config.toml
n_head = 6
head_dim = 128
norm = "layernorm"
norm_place = "pre"
norm_eps = 1e-05
bias = "all"
init_std_up = 0.0259
optimizer = "adamw"
weight_decay = 0.24
decay_fraction = 0.555
final_lr_fraction = 0.0
train_tokens = 1762000000
steps = 6722
MLP neurons of a small language model. Each row is named by its layer, matrix (up: input weights) and neuron, and shows model dimensions 384-447. Each number is 50 + 12 x the weight over its row's rms, rounded and kept within 0 to 99.
Before each neuron's rows, "fires in" lists the words (lower case) most often at its 100 highest values on Wikipedia text that the model never trained on. A number after a token or word is its count.

fires in: "in" 29, "by" 12, "of" 11, "on" 5, "home" 4
L4.up1238:41 72 31 62 43 48 61 28 69 63 38 39 40 71 55 60 47 46 32 47 42 44 62 53 48 55 38 43 52 44 76 37 41 55 32 48 58 77 70 34 55 32 42 40 47 38 60 53 46 41 54 40 39 55 39 62 47 48 42 21 54 72 27 56

fires in: "in" 21, "by" 14, "on" 9, "from" 7, "to" 6
L4.up2181:56 75 57 50 71 56 42 44 49 47 41 44 28 37 58 54 62 45 60 52 36 46 64 51 52 54 53 35 59 56 63 51 68 37 61 39 66 47 65 76 56 51 46 40 65 30 35 54 32 39 54 48 38 51 46 35 42 46 52 44 62 59 67 56

fires in: "men" 26, "may" 11, "to" 9, "must" 8, "maynard" 6
L4.up479:62 43 52 77 63 61 64 69 62 26 57 52 43 46 48 35 59 52 21 43 43 60 36 66 42 70 59 39 16 57 64 66 51 38 35 39 52 57 39 74 48 33 56 57 49 61 64 54 48 49 70 58 47 52 40 42 67 34 45 31 58 58 37 67

fires in: "the" 50, "to" 38, "must" 4
L4.up1466:53 59 37 54 54 58 48 61 68 41 48 54 65 52 48 46 67 46 32 35 30 30 38 49 69 59 34 31 27 59 61 75 41 51 56 46 28 56 52 59 38 40 55 50 46 55 78 66 39 33 61 63 44 80 55 53 44 71 40 55 56 76 53 28

fires in: "this" 36, "the" 31, "such" 13, "both" 5, "that" 4, "these" 4
L4.up2623:34 58 54 62 43 27 55 43 60 66 42 53 43 58 64 36 61 57 37 46 28 77 46 75 45 40 44 54 51 20 55 43 58 45 26 59 45 59 65 49 77 50 34 56 58 52 78 56 41 27 55 45 55 22 43 49 60 68 61 48 51 63 57 53

fires in: "band" 26, "tour" 6, "demo" 5, "studio" 5, "their" 4, "group" 4
L4.up2188:52 83 55 45 52 71 55 64 36 54 49 43 40 36 44 26 18 70 47 62 49 48 41 42 73 38 61 43 25 52 73 65 58 45 51 39 56 66 63 52 78 59 65 51 68 44 42 43 41 37 44 53 25 50 27 53 61 62 49 47 63 66 39 54

fires in: "in" 45, "on" 11, "onitsha" 5
L4.up3005:47 50 48 52 86 69 60 63 51 44 52 39 51 71 44 35 53 34 51 49 39 52 43 47 52 58 67 62 39 51 58 53 53 45 55 61 52 50 52 59 54 29 80 69 42 44 47 62 39 62 73 42 60 46 59 36 52 54 55 44 66 45 47 60

fires in: "could" 10, "would" 10, "must" 9, "had" 8, "did" 8, "to" 7
L4.up540:45 57 54 70 57 59 58 58 58 47 40 40 67 54 44 30 63 38 44 32 65 41 45 39 31 38 49 49 33 50 66 57 61 38 40 29 65 60 40 70 52 50 51 50 27 40 56 71 42 43 48 54 52 53 37 36 34 63 31 49 48 66 39 38

fires in: "1" 21, "this" 19, "each" 16, "one" 12, "every" 11, "that" 7
L4.up2483:42 68 25 48 52 28 57 48 63 72 43 55 37 61 49 51 43 44 60 28 30 63 54 36 44 49 58 40 43 52 62 55 63 62 53 50 48 72 71 51 74 29 39 77 81 51 78 39 56 19 51 28 57 31 41 38 54 60 69 27 69 55 54 59

fires in: "for" 30, "the" 16, "life" 7, "a" 6, "from" 4, "with" 4
L4.up1644:63 42 34 58 41 61 64 55 53 24 64 44 32 53 53 34 59 47 39 61 60 52 52 31 37 56 49 60 53 50 69 60 67 69 22 43 36 49 38 69 81 38 41 52 51 52 57 43 64 41 61 80 45 42 50 36 39 39 58 25 46 27 66 41

fires in: "the" 18, "large" 17, "a" 8, "of" 7, "small" 6, "major" 5
L4.up1435:68 37 60 52 55 33 48 37 66 63 52 62 57 50 73 46 40 54 48 36 72 49 56 47 38 44 71 63 62 66 72 60 58 44 29 36 50 49 57 44 92 39 71 38 61 47 61 33 68 46 52 56 51 58 51 30 49 50 42 49 38 51 36 24

fires in: "to" 38, "from" 13, "for" 8, "of" 4, "be" 4
L4.up1253:47 65 63 71 34 67 43 60 67 52 69 53 50 43 56 52 59 52 43 25 25 59 36 64 44 42 46 37 36 41 38 35 53 42 65 28 27 43 50 43 70 56 46 36 56 42 56 52 36 47 58 58 28 61 30 48 50 73 72 69 67 65 53 37

fires in: "in" 16, "on" 10, "at" 10, "rock" 7, "2006" 5, "hit" 4
L4.up2473:40 43 60 40 79 41 67 58 43 71 36 31 22 48 42 48 59 33 41 63 41 71 34 51 59 60 35 51 49 81 24 46 65 37 43 46 61 51 62 50 58 43 70 67 58 51 58 47 29 50 47 23 55 51 61 49 33 47 66 64 75 31 45 52

fires in: "in" 56, "by" 12, "led" 8, "through" 7, "under" 4
L4.up902:55 58 44 66 43 27 48 36 48 47 58 54 45 67 49 49 56 48 26 53 28 39 63 54 54 81 50 40 56 49 49 64 29 46 04 54 37 69 73 54 58 33 48 53 54 53 40 52 46 61 73 67 46 53 25 42 21 47 54 43 39 58 52 51

fires in: "by" 37, "of" 28, "from" 7, "using" 6
L4.up1128:50 56 63 55 78 36 63 32 63 60 64 38 42 46 37 53 49 46 54 38 49 39 41 48 67 48 64 56 51 46 51 49 53 58 33 46 30 48 72 61 53 34 35 61 70 32 38 39 37 38 55 82 36 42 29 36 68 42 39 52 58 36 53 56

fires in: "the" 38, "by" 10, "a" 8
L4.up651:71 42 31 69 60 67 50 61 70 70 45 47 41 72 59 37 52 33 67 42 44 44 60 52 30 54 44 62 27 42 60 59 57 62 44 44 46 60 58 67 75 54 48 60 35 40 52 58 40 41 53 48 41 32 27 40 40 36 40 43 40 26 57 37

fires in: "his" 44, "a" 19, "that" 10, "which" 6, "her" 5, "this" 5
L4.up2637:58 51 26 64 51 49 47 62 65 40 43 52 33 57 43 48 54 30 57 55 35 53 41 71 34 50 47 25 60 52 51 67 42 50 72 43 48 55 82 58 83 32 41 59 63 35 58 62 60 20 54 48 37 21 54 33 50 56 59 62 72 67 40 65